Weights of a small transformer language model.
Size: 14 layers, width 448, MLP 1216 GeGLU, vocabulary 6005.
MLP neurons of a small language model. Each row is named by its layer, matrix (down: output weights) and neuron, and shows model dimensions 96-223. Each number is 200 + 20 x the weight over its row's rms, rounded and kept within 0 to 999. A neuron's up and down rows have the sign that makes its largest values positive.
After each neuron's rows, "fires before" lists the tokens most often just after its 100 highest values on Wikipedia text that the model never trained on. A number after a token or word is its count.

L11.down959,210,220,177,161,198,219,205,172,187,203,186,154,196,185,210,209,164,213,208,173,178,196,214,172,203,206,234,186,193,196,209,200,188,223,223,187,160,169,196,235,180,243,186,224,180,199,249,180,199,182,191,199,186,245,184,198,203,171,192,215,149,207,201,143,204,218,200,205,190,209,186,184,223,200,189,194,184,197,157,249,177,217,183,203,188,219,233,207,222,181,240,189,204,175,229,209,208,215,211,197,167,187,224,190,185,211,170,178,185,207,194,227,196,201,221,199,201,173,199,203,180,231,207,246,187,201,156,195
fires before: " |" 39, "." 8, "ina" 8, ");" 4, ")" 4

L8.down6,210,187,204,219,191,189,181,179,203,223,201,189,164,215,207,212,194,168,202,192,211,204,208,197,201,142,197,219,189,208,250,222,196,214,202,163,205,179,223,159,177,200,200,193,207,186,182,222,176,205,215,245,177,209,178,235,174,246,222,187,172,221,198,191,233,194,177,187,192,195,213,191,214,204,200,198,200,209,186,205,211,215,186,201,195,201,210,232,211,228,210,199,190,264,180,201,220,214,210,180,199,207,199,189,167,171,210,199,213,217,182,184,195,238,213,216,216,157,172,216,234,197,206,215,193,221,170,171
fires before: "," 53

L3.down838,214,220,201,208,211,189,185,225,201,188,200,209,158,182,233,179,164,199,227,213,202,191,196,213,215,179,169,201,183,195,204,198,180,166,221,234,179,223,220,171,199,224,201,197,181,237,229,198,207,197,153,204,241,184,194,163,195,236,217,194,216,227,212,177,225,190,206,194,207,184,178,210,201,181,187,196,197,221,216,205,204,194,234,196,171,197,197,196,181,211,207,190,177,191,192,216,199,192,171,189,163,184,209,222,214,233,253,194,186,192,211,207,207,201,202,185,196,160,204,221,165,214,192,217,174,217,214,173
fires before: " a" 26, " American" 14, "\n" 9, " an" 8, "part" 4

L11.down895,201,196,205,226,175,184,184,188,220,215,244,168,199,209,187,202,231,193,198,216,223,185,194,184,205,205,176,218,190,230,200,214,196,224,212,177,148,186,226,184,183,162,215,159,198,170,207,209,192,207,232,158,203,184,197,180,200,172,200,195,237,191,152,210,186,184,190,182,196,156,179,206,200,210,225,202,180,205,199,166,207,207,182,208,203,213,143,178,208,164,173,210,199,201,175,186,196,226,186,183,222,251,181,188,152,218,201,197,198,189,179,198,224,197,204,164,185,215,212,184,191,209,211,192,166,218,204,215
fires before: " he" 16, " the" 13, " that" 11, "ier" 8, " a" 4

L6.down1067,201,195,204,176,212,221,182,206,172,228,181,185,190,241,168,160,216,226,162,196,221,197,241,212,180,219,188,186,202,208,205,240,205,208,187,215,227,224,211,237,186,151,131,150,149,227,187,200,203,217,205,215,219,195,199,213,202,204,199,210,164,183,206,210,198,176,220,230,182,209,180,193,185,207,192,134,206,170,208,236,208,200,200,203,173,196,198,210,201,229,176,189,205,183,208,173,177,184,209,217,191,197,237,209,180,211,203,245,200,193,194,181,199,219,192,203,219,213,210,191,218,200,177,186,203,198,166,210
fires before: "|" 92, "\n" 7

L3.down517,201,209,183,185,169,166,187,202,202,191,177,171,241,193,198,214,184,193,202,218,213,205,169,166,218,176,173,196,201,175,189,173,206,200,233,163,190,170,216,222,207,186,189,197,220,235,208,219,210,237,203,164,203,190,201,172,192,190,222,203,208,201,246,214,219,183,202,221,183,218,152,199,156,212,184,199,218,172,200,200,223,218,203,208,261,203,204,204,210,216,194,221,212,183,226,236,207,182,216,184,214,169,216,220,206,211,205,189,211,215,172,196,203,206,231,240,188,193,227,184,234,197,184,201,177,161,188,216
fires before: " |" 48, ";" 8, ":" 7, "." 6

L7.down160,197,226,192,160,177,226,196,205,204,181,198,188,205,229,202,215,191,196,176,209,191,167,192,205,207,190,144,186,212,231,179,186,185,164,270,198,223,214,183,196,159,211,183,209,192,182,178,230,200,194,191,223,198,183,222,166,220,180,176,191,173,197,208,162,206,183,227,167,226,225,221,208,199,215,211,199,241,202,175,192,219,168,176,184,189,193,176,207,248,196,187,218,208,211,191,212,199,174,181,219,222,188,183,171,213,194,220,190,224,171,222,194,193,201,222,172,214,199,223,208,217,192,170,220,201,177,240,213
fires before: "\n" 52

L2.down930,216,187,228,187,194,208,199,176,199,183,197,204,161,206,172,170,204,225,196,181,240,197,220,220,197,223,175,168,194,195,213,177,183,209,195,208,202,185,181,202,205,178,161,178,234,218,180,181,204,179,191,195,196,231,229,195,194,218,216,212,162,213,232,188,206,151,208,170,193,188,196,198,222,230,219,183,197,215,220,200,187,176,226,202,181,209,184,227,209,184,220,190,192,229,184,232,203,214,210,233,208,210,210,212,234,237,193,181,213,216,217,214,196,196,211,215,179,177,216,235,175,192,214,190,194,214,176,181
fires before: "\n" 72

L6.down542,198,191,167,140,187,215,224,190,252,178,203,201,214,192,208,213,168,173,232,248,162,200,201,197,214,210,207,202,224,218,171,223,209,180,234,205,240,181,212,214,218,188,216,218,173,179,190,193,192,162,232,212,191,191,204,190,172,192,235,196,212,199,214,175,213,189,220,180,186,251,213,209,162,194,200,209,210,217,170,187,182,193,183,189,219,188,218,235,184,187,174,167,201,177,205,184,166,200,215,203,184,190,208,174,204,190,212,179,188,187,237,212,215,231,171,208,202,205,206,190,221,186,199,196,172,209,205,213
fires before: "\n" 29, " and" 8, "y" 7, "r" 4, "one" 4

L7.down863,207,182,251,222,205,226,197,192,160,206,174,208,176,219,184,273,164,155,234,198,215,184,171,212,222,184,203,229,195,232,192,203,197,186,169,183,193,199,204,187,166,209,243,204,190,210,211,185,188,203,173,183,168,214,259,194,175,195,211,203,203,194,200,208,219,206,199,185,182,190,214,201,186,202,235,178,179,197,216,206,185,227,218,213,179,192,206,251,202,205,167,185,179,206,236,179,194,199,153,191,181,225,177,175,217,183,207,201,206,218,204,219,193,211,213,216,167,168,206,201,211,191,197,206,217,204,169,195
fires before: " |" 37, "\n" 8, " in" 8, " to" 5, "," 5, "–" 5

L11.down772,204,188,164,186,224,200,205,197,192,220,228,180,196,238,234,204,190,248,161,198,219,201,191,200,200,184,198,171,197,207,212,199,171,224,217,199,187,193,162,206,204,191,239,216,223,231,228,223,203,190,227,213,200,179,226,206,194,214,210,205,177,174,213,196,203,168,233,201,213,214,186,185,155,200,183,202,202,214,225,219,234,190,178,203,201,196,207,191,181,215,209,200,192,233,199,188,209,209,173,190,207,179,224,162,162,236,207,165,227,227,179,229,202,177,203,199,200,203,217,237,201,219,204,202,191,174,214,205
fires before: ")" 27, ")," 23, " " 11, "\n" 4

L8.down1171,179,217,211,216,154,181,189,168,194,214,208,171,229,197,217,230,180,201,195,187,202,204,221,205,185,188,202,221,174,229,230,207,206,223,213,190,160,199,193,210,206,204,213,165,219,152,204,229,192,194,168,185,203,176,188,185,203,206,212,218,198,240,224,214,195,196,202,227,179,179,193,200,180,183,221,175,189,228,222,192,192,186,191,179,193,209,197,229,192,235,211,221,216,238,168,200,179,203,214,184,175,200,195,228,188,214,222,200,192,185,194,195,217,228,185,211,184,205,157,212,170,191,181,221,230,203,193,177
fires before: " a" 19, " well" 16, " the" 7, " M" 6, " he" 5, "ano" 5

L11.down482,216,218,200,222,177,183,203,181,174,203,220,166,189,216,216,179,172,185,214,199,198,204,164,202,229,197,165,188,206,176,208,219,165,243,223,215,227,175,196,196,211,220,206,167,213,165,211,212,194,197,178,192,212,191,223,201,209,240,203,234,195,242,214,180,207,204,183,176,206,215,216,174,178,220,170,189,169,199,201,159,190,210,205,204,197,207,205,261,225,202,210,214,205,199,183,172,174,210,223,175,243,200,192,192,204,196,190,220,199,222,179,196,182,176,240,182,184,210,209,210,258,179,174,201,210,188,163,194
fires before: "." 43, "," 23, " |" 6, "″" 5

L3.down795,181,211,213,199,227,212,242,239,220,176,195,190,209,171,221,204,177,230,200,165,193,219,220,193,165,193,188,206,176,204,187,209,205,207,215,200,215,191,206,215,204,213,197,218,238,211,202,206,219,231,203,241,188,224,233,187,186,209,200,217,167,187,197,175,160,143,228,198,190,202,176,203,198,196,173,188,189,167,209,200,179,181,190,174,171,179,229,201,189,187,227,183,215,195,188,164,189,195,215,209,222,163,199,216,203,209,184,217,217,220,196,182,256,176,224,220,213,220,210,185,190,208,163,190,176,201,207,192
fires before: " |" 28, ")" 22, "," 9, "–" 8, ")," 5, "." 4

L6.down737,217,173,220,224,215,195,199,214,160,200,193,229,191,197,228,169,211,224,189,183,170,204,211,189,201,197,195,195,167,168,179,177,172,180,177,210,202,190,202,247,196,200,205,173,191,193,179,192,199,181,186,194,228,210,202,224,246,175,190,191,243,221,211,215,197,214,197,201,201,216,228,207,214,202,256,180,223,210,175,202,203,183,187,215,189,216,206,177,215,210,223,230,224,196,203,216,198,198,227,172,183,200,204,209,226,200,193,175,213,215,249,215,180,205,195,218,186,198,211,200,230,209,239,185,201,187,182,197
fires before: " |" 31, " November" 7, " April" 7, " February" 5, " \"" 4

L2.down901,184,217,203,239,192,233,198,180,155,193,200,200,190,196,226,206,221,217,214,208,186,209,194,190,186,245,147,179,169,188,202,175,175,204,212,204,217,244,245,186,215,199,213,222,204,203,219,225,189,253,211,188,199,175,192,184,239,199,209,197,197,225,191,166,191,205,242,205,175,223,190,168,175,202,199,209,221,193,192,160,175,209,195,204,222,222,215,188,189,180,215,210,199,205,212,234,203,220,181,199,190,208,178,209,202,213,192,217,172,200,195,177,152,198,184,196,181,202,191,205,174,206,209,254,208,203,211,197
fires before: " |" 36, " of" 11, " from" 4, " were" 4

L8.down221,175,187,208,186,196,182,161,177,243,215,167,183,217,195,163,218,231,230,228,205,233,212,208,204,213,167,176,200,205,258,216,180,199,200,226,221,207,201,238,234,210,224,196,216,208,195,205,205,209,211,212,197,182,200,174,186,199,201,201,229,184,220,224,207,176,192,235,177,181,168,194,208,178,213,226,199,182,197,184,203,220,176,222,203,215,200,208,191,189,199,197,196,230,228,186,172,212,212,193,219,177,164,181,210,180,187,204,162,180,192,197,224,214,199,196,183,212,173,182,232,186,204,215,244,204,202,198,209
fires before: "-" 43, " |" 23, "\n" 10, "–" 8, " -" 6

L11.down266,194,198,206,228,205,226,188,210,198,216,191,204,221,201,227,222,183,213,199,204,218,205,210,209,192,214,224,167,199,187,187,213,181,217,190,225,200,212,218,225,187,212,214,200,190,198,206,200,216,222,202,222,216,184,204,206,206,210,211,198,204,196,198,212,192,226,214,201,220,193,181,185,218,217,213,214,165,205,249,183,204,203,192,206,182,231,221,210,218,241,201,205,178,220,198,181,221,184,198,202,211,182,206,154,183,188,155,232,210,203,215,230,232,178,219,194,212,190,201,176,246,205,224,174,207,197,223,189
fires before: "." 54, "L" 4

L6.down1018,181,184,216,189,194,199,196,173,189,206,187,201,223,182,177,225,197,190,203,160,222,187,200,239,201,209,157,196,193,233,191,184,177,184,197,209,186,222,217,214,222,221,206,234,177,175,224,227,197,236,162,208,190,228,206,213,156,179,189,199,199,208,185,173,193,201,197,192,232,201,200,196,200,205,184,205,179,236,184,215,225,221,191,179,204,181,156,219,210,203,170,180,195,208,232,216,227,219,169,181,193,177,193,206,265,193,203,200,210,155,239,212,187,197,204,204,215,222,179,176,192,195,197,181,201,169,202,197
fires before: "\n" 100

L11.down361,211,218,208,232,234,202,171,215,190,198,190,188,238,217,184,200,198,209,204,211,208,201,191,214,172,205,183,211,201,161,182,229,188,221,265,206,197,207,179,200,181,225,207,207,200,213,202,191,161,196,169,204,194,198,201,194,203,203,155,179,237,193,222,220,218,223,214,189,211,185,170,171,197,207,188,207,169,193,249,213,219,205,217,206,208,184,179,195,234,213,202,166,200,197,206,197,252,192,199,205,218,224,188,182,197,213,227,209,204,204,208,239,178,174,204,227,168,188,181,180,224,166,191,196,184,187,185,207
fires before: " |" 21, "." 14, " m" 11, " (" 4, "ond" 4

L11.down1183,177,171,169,214,179,214,180,231,193,211,222,163,224,202,207,215,207,191,205,230,157,222,183,244,165,166,202,219,206,204,209,215,161,195,196,193,207,176,162,211,204,211,199,192,227,211,183,195,220,192,198,235,204,204,161,210,198,182,199,180,201,193,198,166,196,191,234,215,172,196,200,209,204,165,235,161,224,211,202,197,182,191,176,220,226,183,221,202,182,219,219,190,218,195,175,174,186,221,169,176,202,182,172,242,183,212,190,173,196,208,208,164,168,190,195,203,208,231,205,201,162,185,197,197,181,177,203,201
fires before: " a" 28, " the" 12, " well" 6, " an" 6, " \"" 6, " part" 5

L3.down632,224,212,180,193,191,181,184,191,205,173,174,214,190,176,192,199,228,213,224,154,210,208,195,220,246,219,202,194,181,225,197,166,182,179,209,213,189,167,239,189,208,205,207,234,218,215,230,201,220,269,189,193,184,218,208,213,225,191,193,165,213,231,192,184,209,174,184,234,189,159,185,156,207,157,229,205,190,224,173,208,203,186,227,195,205,219,232,182,190,209,238,215,208,192,195,253,213,208,217,203,161,175,188,194,213,164,180,184,197,199,191,218,211,203,184,213,179,178,206,202,223,189,226,197,172,204,226,216
fires before: " |" 97